Weights of a small transformer language model: rotary positions.
MLP neurons of a small language model. Each row is named by its layer, matrix (gate and up: input weights) and neuron, and shows model dimensions 0-191. Each number is 128 + 24 x the weight over its row's rms, rounded and kept within 0 to 255. Numbers have three digits each. A neuron's up and down rows have the sign that makes its largest values positive.
After each neuron's rows, "fires in" lists the words (lower case) most often at its 100 highest values on Wikipedia text that the model never trained on. A number after a token or word is its count.

L7.gate319:090086147113107142123132115096110106113129157123123135124148130162091123123088105102116115138134089155094117100161133117142152133118143149114109149135139155103084168094141141125161127138117089078129112175149110107120154136087101108116158139146140149104110131179130163141137115163160154126156111141111135086121108130097111123129105109151153151173183114122113143108118126145122137147142106101094160184156151158182125097148094140099085155077135113121142132143092108117102122089152153170120125107096151119137105136165110156161126100137093158139156136112125175155127141105166149139
L7.up319:117135138128146128118143150115111079118109133124078108098096109136113122092127124076137166131108141113128118105128121081158140131165159123166115095098123116135108115139138121081139119101133127154165138116130115134119104109115141135096080122139124104159136147138152213174121111114139161101112140130079128111110121147086106141153158140102110136121131141128128115137128130132111127104188116127148137137179109113153135093146126122126110155117140156134114061189139134115108087143090135139129157121137147140160158158115127198113159117125141164137105120116132203107135159137182118149
fires in: "on" 25, "mi" 13, "station" 9, "km" 9, "road" 6, "history" 6

L2.gate269:099102104130126172144124114086119140111161138134115117178131149142117099101135170131134111116146115121157084140144090127120136136106126151150093142104145116093137135139173176139127137124115077105136149151117081088146122085148119079113099127186098126108098150145098079140163147127119128150119150105124100075097145133096143126169149154145189117173141137172133156149142081099078144100161166117140136152166113142110107138143131163130137138119135128137151143119104160093129122105081142138086152142116138127141150113147115160137102139126142126151103133097091105089136116149129114134
L2.up269:093105152137112103101128078105158120101159141070120133158113124130121132071127117161125109125132133169131100131148121118105119150149142144116131156146101091087144142154152126115102178178118099160099136128109122089167152100145102094108136162143111141126096138124082104140143148132117112154141117146109087123116078165102180169150145105114142121129173173141165135152131097138095163093131155128135141131148108127095098124106109178110117171144177146120107107139087155126116121144119137142129125138122146090156165118134130148101121112121137115098103141097069141108122149150106116151
fires in: "2016" 28, "2011" 26, "2010" 13, "2015" 10, "2012" 9, "2021" 7

L7.gate91:140136132095154162143088102128090139139113121104141107087164179163150140110156105095139132116140139156139143138121107121124168143099169129124139104073118113084151148101133102139122117123110124140177135131095133115128122145131109143122136136111118116096076127076147156093099131158174162135169095157126110090101162126099085098172134169109131137142164086141084121158115123133136130148155139137179111158164151132146105100128127156080109099099133140161134117146138104120167081114092088151133124126133164148133142158162102145137085123118143121130118141153138150095145136120131153153
L7.up91:148136142139185123123126161125135119136112141130070117055113102102144148125114117107139116079140130168075142105099104162180100188130183120129177100116113104123112138090152101106121147106121115111147112120135151142095139107104083106110147087111128123084068165151123139125128119142132101143125127143128069115123162155104094123133148118117146107078121151116086115141143133120128108131144128144163120155119146140130113098137130146107136114106104143132150145184146097109132138142101147127147118144134114139115103195108114130154091105141145119137137102126133152159183116109146138114
fires in: "km" 22, "mi" 13, "history" 10, "mm" 7, "results" 6, "below" 5

L5.gate487:119112094153120104102119107124121094127141151099116161163103107139082109151136153144116119101154137176133147112166128103090130102111116150184131128108153112137150156129105119084061139093148080161148153118158136098149127147112130171110118133132160166099121151085150155163122121148129143121119174127112124100158127129145140130122102107164183122104138119125098131117130117109160161129123131088145150147119115150186122159125115106101109117160128145163125130090126178121095107113113125148127159096101127141128182115115125149106149135098103166076144070138122117101146148145156117147
L5.up487:106172073115111105147148107139094130085079124081133129141133075153163136143063114122149141162155127160175145158084104140139139116117153130132138104139146124093172114125151154100169143120141099146126119144108126117110154127135178166124146161151096102116149147149156124090152043143123150118108091130117088108103109146154139140162146124094122148142093113097110127134126084120142131114100135112114158128173175121162120133106175118141139116102175139107145090152142118114135102140148108145113130095121132155102111134118124142135107136147159129113119121151085099116127131133153136123
fires in: "when" 20, "after" 18, "before" 17, "behind" 11, "during" 8, "home" 4

L5.gate449:102081062122126145133094074139101133148111123140170137136163118131139153141121134126113134129122111102111116135096128097135138118147122180132129137109136135116114128135137125116140143152127149143094107129147148164149128125140149169174109150105170129120150123142182163124109134118149102130158113156127124130057109124086146119159108097119138154143119091119156147127156127121156158151122175141133091123152115098181111085124143132124140159106073149097130093112111096116099137128063140130145103174137105138118133101149102111158072146135106139124148127139072167141148118111072129158
L5.up449:170146124149113114115116110145142133120159127097120130145124128156112139166121140154108106109114153118145117137150136179141110121106108160117131146165149142115143134128082102133124116078154090136144120140106139129158076130101108140129121145128197108148149120134092159179114138106135154145150188136096159153123137118105097133154095106087110143138123170131152139138109095128106152168145161080135096144129153106132122122124087136146122126144152087162133138174122137180088135115155149171099120104137075144094102069112106099118109148100110131111115127123122147151125087113120109191
fires in: "for" 86

L2.gate0:132118116162129157110125136153131103171129167144109090089176072124144117142155171124140074175137151129176118131139086107125120131124133117166111145058121157117104112138111137076124091143088098147125131158098154124150130099110124135089129075119157140125118116100105133114115110118133142124112126103125159131113112129130125128147116111111124127144159133097140104156126120160114131138089136117148147151157135110114122145137106137180153154085159093162196086104138131061120146176100139135131097142121173149100171132154150124134126112125110103124095140108138115132096134144138151101
L2.up0:135097099112099123110100094141155136124144134176107156117102180141157156132126136150146127089115118100148131129126147142105140128103163083123110098172134135134125168067120108193129172124139158083139138104129131089154125157127109116103123101155112129101129161159106127122142123137115093114104154124180148145124093124109124097136100122150143121129103159118139149142145071103145107141164137114105131131119155130149145135130119115119131101104097167131111128155125128198123147097127124157119127147125146152131120184137138112137173129141083164117104146131096117167117169105061096096
fires in: "members" 27, "committee" 10, "operations" 8, "books" 8, "works" 7, "articles" 6

L9.gate329:132096122102127108143144135157072136150109173099170099087151126113085129159132129163109138165152175107137120159131148136153157118196125137169119141110130151133112084141086135168172082127162104133104117123087092130133100128148133097135176114115145094140139118138137158116103103118168143136180107116088110091088116156165122147142129147167106132112152098168131130156148114117121129093149082128125141134141090133135146091138148128115120138114087117117122159147128103121129171145147113106133130094110172126168130117125094135115115122141170098123092129109105149146149119099113154135
L9.up329:119069112144120119169108119128081115188111151111110150154101120111131140148111128097147109135143170110122136145095187080136139123202122114182116127104125113132084161145125176124116090124141107128135129137112101113134118144114128095125152092097091103156117124170113140155144134105089128118113133188121120119097134129131154146113079126148167113116160159159133123135130126091124162122142132103118095160091147120109118110128101174151125161112118121121129127144152086141166115116130109134144164123148113126154110088121084104114187165144120095115155108120114083149146128106123139142
fires in: "which" 43, "it" 21, "by" 15, "with" 6, "in" 4, "is" 4

L2.gate363:140121100098093116177127141086137130180103108089140111105189159180132087140094154156169102162133096134125131139154095130143136164088092123181107102140114108075140141110120150123106183128134164151141141138162115133137158131111150142110122125080079152125104121103088134151136111190121111133118125121148123078109101139147131135141133137143101134114149158128122107124193150149093095109100130091141170101099132097139147114151152143127130165148107158142127155134143138103094113125149079121124131151096116158120144130135115121127102145142117108158129107150142125126128136149139160132
L2.up363:106138107163106114151174074107130146171138109094135126142105143152116135120078119126118133140165130158148142143186085142141112093139114174155123089104112153123085114092099158104132156129089104108118127118109119151141133144120124187105136090116137139088123119118117114124164146167087146114101144087128123133109144148134128111089139153150146139146129104186160133110155129167109143125121134110108109136114110113121128070091132125067108124149107118156149140155158106135079139108116077132124131145166136119126092149130110126112105160148164129097125124136105157081079132108119160142
fires in: "8" 50, "86" 8, "87" 6, "85" 5

L2.gate222:107125115085108117159137157126133165150115117155128156126131109146105156157144116107139109101145147144110152152139116141128137096092110132127138101140128108090152138135092150148137102127170100099128145120147139110144106109149112144122139116116067155127149128148148143185143074129112145141122112120141136177148124135133113134132168181136097109099116129073107114125097178090131163102140097102168076097140144103099136093099120132146156102155135125122159101096104171120140098093075135107114174143147176146094118141149100153096094166134120119127089103125135132164148130126095142087
L2.up222:068075133101121151115157131159125100130116116124097123119140122119164158121117134148123173108104136126123085124133120116155167128090086125139110157115127128119123104131117158131150112106105135165119095116100094155146143101132160170158122124161122119127175126132129138152146122088113139138120107158113163135097137131084181114122075141148117165123106120108088102148162124136093113096134134127132104152143165112129101112153124161105121135128126110108174102146112130131180154096137196119132108180106068126103133123147104128135116126159137156118126127182156076113140183153115121115
fires in: "who" 83, "whole" 5, "men" 4, "expressed" 4

L9.gate63:104057149125128104074113144097141148160107104117122107104186092146138183096134139152133160129104156113089124162105100146102170121124149130180094149151150128127081109130095137188121131106123112163156135152128120153113117134119132166153160126122129114094143104112110129102133112103148137115147114183143141143120144139145100139138108095141124115145100116163128143109136104163113117154166134120167162170090138114114171146173129124129110132156088111140130077100167128153136146126136107146105139151080144157122112127143100138153126132130148102111094123143103180135159153139143111120
L9.up63:145106125122103120112107145084138085177103139095163108118113119099157129145105102149127103130148151111100146150114128152104111154120103128120128123149124136133131114148115153122098115099118099117113094099136132159098164081140137090140156118115147096120146109172122108187088149115098109088128147172085111163129122142171149121109120121106119107107116117148127133150152139156083097145116119136171151122178130120155133127116129124120124153145108109159090121123127057134108126109101116163133123166124145067134143078144150098166136152140170136138133149182127134168114167094083107127
fires in: "which" 41, "none" 13, "crime" 5, "by" 5, "nuclear" 4

L7.gate153:147151106174142150129107150136171146141134111186130126131117116121136091145133122112151121125105147138167099116107132118190143091166112130125126126068085147085119118125126147121155131129130090099091156105143161115152086104150150114162163126156177107103107125128098089132167107108087174151093147101161140106123123138131123135129143125108142096133113131156206128113170105163143127102162123130077120145180132136116122124112099142112083132112130126112140116139124113167125158122106153135146106151144126123125166182159113111152139164133138112136140115102178135102139146104135139155
L7.up153:122158127117173121094130125159103145158129114160134108122080149119114124080164142125121111151131108113184118084117115107144143114185141118135109089104118114110108109138072140157114137130108097162127113164123130134128086114157121146108125116137144060133112105095101156124120139095136187151118097141131112120138169134085166151106148134091112087167125118103116155185103114158112107089143148106112114140161121159127144105123158151081104144152108094129119132114162180119120128100154148146138157086123160104147152135123092175117141115136145113104102148124132146166128150125120128122
fires in: "2010" 14, "2009" 11, "2001" 9, "2011" 8, "2005" 8

L3.gate158:112136129111144096076115085128093106131151156126121134131079158095135140127133126132122179127140152131142112158112133112135150128158129122137117161124132113192114126122121111125144166092102133125168075141139165157133138117160093134116123104138128097151095181087168149140105140081118165135125103143141172099100147110122122096111145129121149134125100156087114140152134136145096162140179104134104156100125123121119148157140118140109136187149112125119108065142109121144116139165122097112146142145177154150157118120147095103190138192152125116131125093125147110105142157166135123135
L3.up158:174090162148114104117118131128167140089139103171125096117142102141129132149088112115146150115122122128087131125160151100114142113146168119116093137093176134126105151118105101121134139119149149157114141149116128132125095100085153155097091119107092094138141130146121122121090146125119131097154116115103158071142116100150139137143145165147118153158159118121134094144159154149134183128111138095146151177098099158070161118145121120152169123093122129141101106072136141093154138066126122148176163113130119089100105148125103123156123104132155113117113164123135097144117101132110138171
fires in: "on" 66, "than" 28

L7.gate30:087124117100140185118124141134136156121097106147152098154169154112121152188081120142136126130168092133119126142115086127120157125128099146119147125110128160075113108115111150118120117072113125140126164168145150101125131144131116130122143141102158132100099139180192136087140149154122144107112087134143129138166109108148092154130132130109121175143151142130123158083101128103190113163101105125127153145147067170151114089139101124159138155080117122129136111132124163106164153149123109126145122142132128113121155125151151113132097122116163134160137145126115155086072114131159124123
L7.up30:148118119157129132113113147131163141157123104078132071122132177120144171083148089121124109122116137108130118109132175120096124105117118130137153106162139124089151109098136165142137102110155148114143152129139167142128096126066118158145186121131130109116153133106111122181123131114135150139160133092173115123138154145144145104110150129090110079125141152114129136114151124115125189158162147152101093116137166154179152131122138141115138144131103129102154166141084145120153103097103128134156119119123148157131096158129160109092148116133078117159105175112117121136121139137132178071
fires in: "more" 38, "rather" 10, "too" 9, "very" 7, "less" 6, "generation" 5

L5.gate337:165107154151159101157092108125111122118132096098100165143149153119135143124100105104124162101116134111090118154096132138167141128163096118125106132131150099108146136156160134100117108128135136140072126135146084141117125124127145158112132131083110103159087149117117113114114109139107134154188136058113142125138144130120133153103133133180130143145146116129086160129132138132121189152139123125102124147129102106138148140116122137137095071109157149145101138128155092119138132165107172142123115134194121098165138098169077160171129108129131091096154125078146124111129120107166095111
L5.up337:104147087124122094112137138064144096118120127183155097105099144141109139111119131129131130150131140147105124133071119159164160092109137125113064122114123125115171127051117079118122151176124128097112167190105170159123137143150110113117128096167134113109188140145129151092102137123131149132139156108088178100074135119143130126133144150136074148150143129135115120143138124133103174121134166125096120176140141099111144126146126088128163128092175117122132115107151112133145132143094093146108140150124110120126116132110141165139106122141115147129139139144140130137137118138141113086
fires in: "on" 96

L9.gate220:120136097119110146134117152104106115149099173141126112101106154153103160150145142125075114160114152120161138109131086112141136123108091114158145102161108178108134129122141178152144132128161073135137113124118121116125146130158119151156196116176102113143136109137132111148164061148086160112117092126110130150128152145133198121102128117093111150115145122136110151122132093131170127107152172167139142119144121138184094149136134137121139116117087133144080124095139100126128125137092136113149149149138121149133121141118125131160142083142144102180148128116078089080134109132152136127
L9.up220:115112126107169147109110134136132168088131079169109128076027131149159148084115159076072104134179113141165122108142147111145123104116112160121140121134135136151136115140178157141129138104139112145119118115112146131146144136116111125130146125131135143094082158160086150130102084135115141166141093114134144112156127124095130140122130119130087102145132106113088150124117109170150176139130135147174149143150121156097130139116164154123064147116121111133091132102104164120154158114143102131126139146136154133116144139110125159123113143130108133108154147084132132122095153167163122119
fires in: "the" 50, "it" 12, "set" 4

L8.gate90:094097124141104160133147118131128158157132140161086103114110136124096152113117129111129145123131122144118121132136125086127164158112164124108149078139205147119155135143131128160083154140149128152122104157123131131127099140128121129170128124139124090112142112094109157138129118148151142153141160101107084139115078092105146090174167102076121118139117118111130103133077185129127130092116151111153188129155143140090139116128158103119116095118120136127076086183116171104145125147096105135125147111167158167137132114153145142134133118131072096145115141159102108122149097131123155140
L8.up90:144134147128086108081128124138175133128089126126126119144106098147089145122114157114132143187133125098117129139131148146145140117125131088148146106083137110129099180101125200098128139085125134108140132151124167131106129111094115109073117141098108132165094133155095126157119155114137137141100145182145166146131127104129174132133140164139178124106117130104125154114138076095128127145119097135137176144149178115132081115089113131100127159108154139130107126099126092108124124076142123124127124156181139119120125108132157144133115130114140150113123118119120204174157124132163145108
fires in: "000" 22, "million" 12, "almost" 9, "world" 8, "next" 7, "early" 7

L3.gate285:126156154136146125118097104152139139201127119123147142133107136115132136105102159100104115141129180096138159100140136100157157092129148127104096109086126146122150163132140152096124113136109119118120118175132137146127082141153136104120130137132146120160102101080140129109109138111122147150120134090124133103080136108087100149134180151166099130140156178155127103135102137120136155101118139092122175149091124121091067098114140126158172141075116156152109104123107103074143098126118128088125143115180133128113182124134150132129086166115140143117110143109142150148112112149149166135
L3.up285:156132137128174081101144097130137127137127106125117069142101119076133160096161151134144120097105101128097113121118099109138138129167174138135147147115140090083130143123187141138134087108129135121096110139148124110119095110125132134128130181091121129146122135155132123156092106145145142148134106120097107129120123150100132173140141084135129146118140106106115126139144134113168137153145121157131079110129131146140114131109092115122138111155194136165131097130175154150093163137135149124130093099211091138083138133172153126117125124120135086126166106064134162128130098131135128101
fires in: "0" 43, "000" 34

L3.gate112:159106134113135144108182133128169080131106112120117076150145102144148151168126122136129095138129095152123147143202095130143147128137124113127145133136153175086114124141099139135127161164100135110136108153113123166112160119135127151107104084127138133113144174153111111127126096136144129106095143072137082101114108114114128153122092142125168111174103081124169113130150146114112114179141110140127121138111109125135104112143190102093135127136116104194118118086111120128097128107139067103147132132142157130104133094177133118097112128146137128129124162106124169116154127146116104167
L3.up112:154158086136108167118172112113140107083140151105133097128156135169094111107163126163182134132199116124136113147148089140080155131167135151121160107123141130125184152131139140107116108126144126120089064170146146118097137112115147158107136162112113148125137099120158152143092125121117096135134105102124097113126149137162092142109158109152168158116132141108137140136131183166114132100126128097106077142107147083136134129130161119121136096112098164128100175127137124111094116140161101156164141138110157117142118102095131105145146151156101128109145162110113131115131150146118165135
fires in: "8" 50, "86" 8, "87" 8

L7.gate116:112155081159126146141125140119172166142117127110185113130172130147126128164109092104163159162166133180121108093140109150157122132091116138195121141104134109128132135106173164122123169127135138117116119128174123123110130108158135123097138119137163145110158124130145170110184113101103126129108118108130112147125104079148120149138107115128158107130115117078148117134072134155143139065120102089091130124126140130129113137104101107120126111102075126127099108114092160135114074129107118123098156140163181119124139158121120149100153127149108114100122141125099155139127117189128109130
L7.up116:134137132130148137168111134142112110168113142128136130128185115103174138133078128184161151149151115099166118171094129066164149110138138119109164104160110124081105123141130115051149126135151103174088143128143083109151123131121161159125086109137099101105150123155127143132111139129137138112158107156164127153139141140101140120127082115114103142167146089113136111122144126106091121126108125169125109114068138117087139147129148080145119139124131113152133089156165111124117145149116144122161106127152124107122143127103138134162122110102117157064138085136102091131134128149117138142
fires in: "after" 62, "without" 11, "despite" 8

L3.gate482:106102105105182119122157107125132133107133098124137105133094163121108124118130109120115134136078076141166142135118124164174128106104149111091141106155114114093157130161131082123122141114135130138136150162104098126165132157163105109139143127121089094108141106155151093114137107138131159096114106114130170124098138165163140098134106121147145108117137085164127120132116114112138116097153107100120138181110164133123172085111141121153160125177122140162162113188147097094152155094090125117113145158140116153101151166151130116109164143138084166116147131094177118152106108128127090114
L3.up482:139107104171112130111129130136100102174133150175160165105151146123104095121110116136166132155155108112127134158108088100128083104107128160117113151107072138061075099158121181122146138160148106089117116089106147149092135176113105131128118127120104148153100169106151120083119121112151125119100167138116103145141126131109107159130140123144124113131140092154110119140130146105085151167109128174145154115163150102110130140104079112144118155108161119158075125123149109142141129124103139092145134093104151111143131135127158152157121169128143101160138121115131106090170139138115106131
fires in: "which" 52, "this" 47

L6.gate467:138142107122095126152121142110110148116104134149127140125112138157115161079136124120077154131103151156124119124146115131109092096123156138096113155141102111174115092149126162121127140109133135135170092133159159137138102135151170150076153128174116119098149153118073188130125120133129155091119097135137153073138088131152167124141148132153134162125186111099109145162112101106119178108124157113106137146112136107134103149098130116131097157092134091118120078096138106142150135187112117125134139130127082106155133122154076158133138131164145139097109139167144121108082145146109122101
L6.up467:129135140136133168131150143133121099190169141105132104136137150185093140129109189136103159134119153109089109128077107140124117105158107147163104087111159129127138148145133143143112107099118101099156105153155140130153096172087132133117092111119129092160133134094148114084096096184141101094165145130091120130140156114154085159116138097141145111109146120128125146141132128128115094143171138092127118144109084132113109129099114133131162163128115119135132159159142129111143124149136074138145136136120134143119164148138112189164126137092137105179136094092130161136151088115133139102
fires in: "on" 23, "into" 17, "made" 11, "ministry" 9

L2.gate450:162124137168112122108097136142135153131167148112173116163118153106126117152171155108093141133117129121083127117147136142167120117132115129137116147131135156153106117157154121144096134118152139150140090138140075083142113170148097094122118102209112142092113102165146099112149146127098118152190093106103121086163127103105158161130122118133131120123106139115147082087162098112144173086117168114156117183110110123112082129090125127118122111113127120173127127109138124100135116156109137146072108121149107098126147137120142167105117124139159132114185126152106132116138131125126110109
L2.up450:149111118109136146106155110087124117119166153096159142140128108151114125154127134105083108124143172116141117084170125136115125141137098120128116129081144131137122146142150129127123153115101118126140110102157076187145126119156104126150122084135171136138137104142141105094173100099138142126095147115071113128154133118106182155120145129122103074088121089106156124102156160141135087162108139072125125138051148115142094154127154141116148173140131105175162157075087080114167125120128124129142118107129114138162093126156115153160107144148132129141116123120121152103138124133113122126
fires in: "would" 42, "did" 14, "considered" 11, "may" 11, "does" 8

L6.gate36:106125147141113129098166106120152159105118118112118093106125152168118125120114127169133114128100120164158122167115111067105128157087117133152145121151169113123117154064133140138107118115078111097140117123163119125115095168115129142133096103126121141163108142135129105187124118147117108179084138085122139116144115135152123078122117150159107116121163155137183140094136120151151101122151109153101135102117127140116148105094141139136153139076103098161137084148136135104143095119145124145124123139161156104138117067090116145152110136142138107135151096150125150116092117086144176178
L6.up36:130124089146104148111138152147119121115131144125102116130100129197169117094132108108147109135161064036168138149117119140095114115124121146113101098169132146137131114153095138090119098094137140120136119118149131122134150115143122150130094143133130117085095115089156104150109110138118114124063082100118093117144093127180153140098106147139165134147121129119127118157162195146110110128136138134141134147158119118152135086155125124136118119071132101133083143101173141107105134128123095112169133138121135139145126154147131095120101136121104174125119094168151104134152119131152115112
fires in: "8" 28, "9" 19, "86" 7

L6.gate296:142143129141089176126130144181094119075104120127086128126104160075102117133133148080127141160085140150161134139180101112141133104111077173153144084134091187105083098116137148143124133089150124161132121151158119155129117144125122129154168103118120118121147122145115119142139126120121153148143108148099121140178131114114156141125129116125093133134156115122136140145133087154127144078129125148094152127132128119135128147144115118113094127107115178158138160126098092137105128116131122157117140145198156119138157124133146129086115116129163099158134182072091078117121140120118119140
L6.up296:132135118130117130149101120152160152101131159141148161082130152107140137126110131092137132127170111097198146144113152134130127147153120116139125122144107164102102130120138144130102165117136129136162128171144117099092104137127063089147145142110133111129118112129156139099130081181141139101090111087141145080127138143119138109131135117089103100126121140176121118117098178115169138122136131127129116117120104113134166151134134135073082112110134122122143156147135156123152106140154147162139106154112165154118132115155089077092135089110152138120127118106055143143130130137200103171
fires in: "the" 71, "title" 5, "died" 5, "it" 4

L6.gate165:132105086130140124161098103139150156126114136107123111107122159143153100126120199112129172146134110140148141170110121143156114126103154122135120134173123139117107095120109121141127135148139135105123126095095156162100134149116142089124154162149096125115125107118096117151081117102086125168129184121087142116118113159157140173146172104130138129113161100134149149138152146114057185115143101127138117165088110162132127145106126116146122117155102133117093108083145135138162131115120136130133077070121119133133149134184129114076147123115178140080135115137120107119146102143127156157
L6.up165:085088099159120161131143094160106116122138144146086128169127139131112132120121117122132116153136077135110142145155125125138145113142150133139113134122113143100125134168129133148121131125118152151124123100120147122146122152140065137121136179055096078085102124144141106124177165139186092099114139187138132128122142152096136094119117113141171102113112100123124106145145154136145105127151128193151135165175110088162173113108119125143135147100103148169109146128107127127110123074102110127133118151133150091170087133108102121141096129145142111155151071116122131124150146150144116114
fires in: "which" 95, "it" 5

L6.gate470:125086109176114146162120145155150131130104131101090150111147108113111143142142151102141175148153107139127138086109131171117156121103129112171114112156135125109129141145145115130129122103133072161184145130064109117157175148123100125122127112084091111079144112143110072145124141119143118112125108151135151136121105115157062091131096123153146148141144103119151121103156122084114135153132120138120135133136112179124104108124096125152123145108146137162084105168131123127141113106134146123129135089122163109103155188142143159115137113107139135084121132111125156094103147108136073072
L6.up470:095102090138129091098154125129161130176165164140118161121143112175110124101133144136147123082113112100145171129119145122146136113075143144092157137126142130120153126139133154136143118147125102104087135135156188143141108087112109095132073119124146101126128093078114107152138103148171098124110136114142056120102136127123204108101117129142181152122155144114162098132124153130095060128171100171128140113113152126124111153127096135110111138121108130116095127134100091137100138136107111123143140110120141114153082160136115154097155130135117114137126110101130119127169099145138129145
fires in: "which" 47, "this" 46, "original" 4

L3.gate26:116097105128150123128143123100130093105094069103113133134115167086175122130160170139129174135112092134121142144178089180125155126112112174160104134108095132099144169156139131129131120140098106172112148148126135127112111146131114093180120161120124118102126158122108117122124098146132116113172156113164125115107091158110090126110153145099163115122156166162076117106143120132134110109105082135112104138129128147112141131077138144083124121142100157135175112181139146147124093127106101115099177131131150146143110093137143185148073129124117126140127122118133127146135141122161102137
L3.up26:120108087127143087125158172122165151120097104145185106133111143121155123133188136134151151136124105160158115123137081116160114135138162127136138100101127092144128112127107128097084096116169113135130165108136140142086090179136107102113127098128137171150114114093162141111114104110135136147179115135110083133129143147157093179108158113119123123150097149146162123149147133149152108160116096111089129118113112158101158137136116121122151106099151118113135172126151109168118129120100071121115127142123114125097097087114120153119111096147151155109141113207149150136099127108102146118
fires in: "10" 66, "battle" 4, "window" 4, "ten" 4

L8.gate27:105132109113076181126111089166155154115081147097102158134103141116134123154116104131116150129104091136114087084133133167136126085104129170108126088132128131137166111145130124146114118130106114149110141116141139129140128126105118152137160151126136162100114093107087152123143153103109107076194121121148071112125133105127129125130170122189136124163135131131156137133133161126137173092091141088137136141157103151135167084156113131140127142140133139156142115118135111076191126132149122148123097155138151119157118128106193113112116069105106134124100128131122131095104140130151104116
L8.up27:139141103095118101125120117102154184109160097132127088152174089124122174141129092099132145106088164169136115102162128138146141134157111134136164144160071117146094125119097131140114147150135141134111117146151159121114136139158155121140128139133139123064104117112111068114136119078142146092136108123138134167104120139056156127128172112094156136113158151124138161126128150094135158138144149120103164148109112143144114127108145119117095113118135121125140174087127127135104115118139148099090096164114107151125085106136092114111117134101139092105167192101121134111105145127109099109
fires in: "more" 18, "most" 17, "short" 9, "less" 6, "particular" 5

L3.gate292:131131132121136155100137102106122121146162150113125137116125147122117114123130134117101147135119150176131135125171110136156142133121117159124168166153139106118128130174128120103144124125129183097154115080108122167122134096183147103118126089118188129182168162086122159086134180103137145093139128154139103156128132166110143071180109092100111120124106156130179122137126156124125143126112125108127093145113166151118143133058111108110118160107143126138140092116120109112112109152137121086156125128099079113133170146099103162140098148124112123146138143109079150095095118139124141103
L3.up292:126136133119147143127124108101130142150116170090141094093163151102094109133099155095138069141117123147128145131124175150144130132092132199132135170103165116111137159145156119103095118115099109075110103105136155119152132121183126151111103112164169116144117144152129142120154127072142149128106122135138119082115121155148131101129151141146100134154146091103139123101127143157109163155132108122134162169143144101113113086159171117133135131081095143138115113167114102152118153127126128158124107096126105139095081102083139127132141086150124147156085117100133119103107104094089153148
fires in: "for" 62, "former" 6, "forbes" 6, "forces" 5, "forest" 4

L6.gate511:118120114141092114135111080164108114100143109119131096114113146142133147145146147109089133189133132111134120126112151124155141154113103154114102111124102154115121137080080157121077111135099148103135120121154111159103120147150139112154148161137145105119153080105076144112078110107113102195156104136100126135121127175102112144174120132141149171133092113116126112119115114122154134103161151118168150211105118173140116150126117167099159122109129150159131139110107130099158128124143127135092124137132133126090119161145076120121094156121124128131115125112121153139076083149116134094
L6.up511:134111156135095157101120141143133129130106161081125144120108151120158120138163121117100105114125139141134123119154161166177140143097139126134109114139151108149122164118124113098080149098144126117168132132163105087109135172184119141068121101172186151108135097169130116133100120125119109095119137082132131120153107173116121156147114164111084114150129138124105130072128126121122156137152136127147147137123204185132108124105109096132115099074164125143157117142116125141133152127126101098137118086113124129102145142133113133113138134150153147145132162160130195164094126127140101103
fires in: "would" 40, "will" 15, "could" 12, "may" 12, "can" 12

L5.gate447:109122130157095122111127173119109161138141097103127145126081143123122116141132144129124120115130157101171144136094133077124122121134108126145097122185086119111114090151114099133151116142085093109112122113096117146155131158121125099131106169172124144130155149116165101152119116118145155135130177146109119105125129167155141102124105105127161172130170133113163099104158095121130119084157104102158147133116099135123139117096118131137093151110123136138149093168139172108119101091135096154114116106123118144076151098168092144108128105114087094139109125110134080120104191169101166103
L5.up447:102139130126124143123121133167103130110166098137197129119147112087146114129129130171167128115084084113062108107122142137112082153161127111116124139103141092081122127156100142150154146128128129119153124116105147097113095148137117132152113174152130148104140158137118100151109109116138139128159084148100103175063118120149125113107100118080181121145161137149121155150122166141095162155123132128091129120141095099094103085112105128120107161120134109128172089120137122114107130111125169098120110125117116137148126129184147166142119105132149081082135139122126125142115161135118150166
fires in: "his" 35, "their" 34, "great" 9

L12.gate256:145131136146080171117152131117122159104103129154138122127128129112123134111115151111173073108153141127086083140132158103146141105145101152179108087086139163187148159099147100144150133100134166135129105139130107131162133113104096109166121128130131086139179154117144133094152085132146084163088152115133140150124116136099149107184121127105123154122209137132127135109150131093135098133081123119117106168096103151164112133115140154134131126144128086139115127144168111118108127149123149134131121139142134122127073146127103133140113182117179107095153114147135123142122145114147141156
L12.up256:104130118115135111160134173101131124113189144104126104149148122103112103134107126130177100090136135107135136101135102059123087117125136147116097135133143137152130168092165153106134142098158152160168105130147143112154126119151117093108081152102145182129093138136089090151137131122107103164116123163142131129134126125125165074130132140139116120156152108125120138142147113047122161143102137132132124104135164124109125164085118186127133121127111124111141101103117136130099118091120093132100165184099141101125156120175164154124134166136112146149146119117134165147145135165145131151
fires in: "was" 85, "had" 14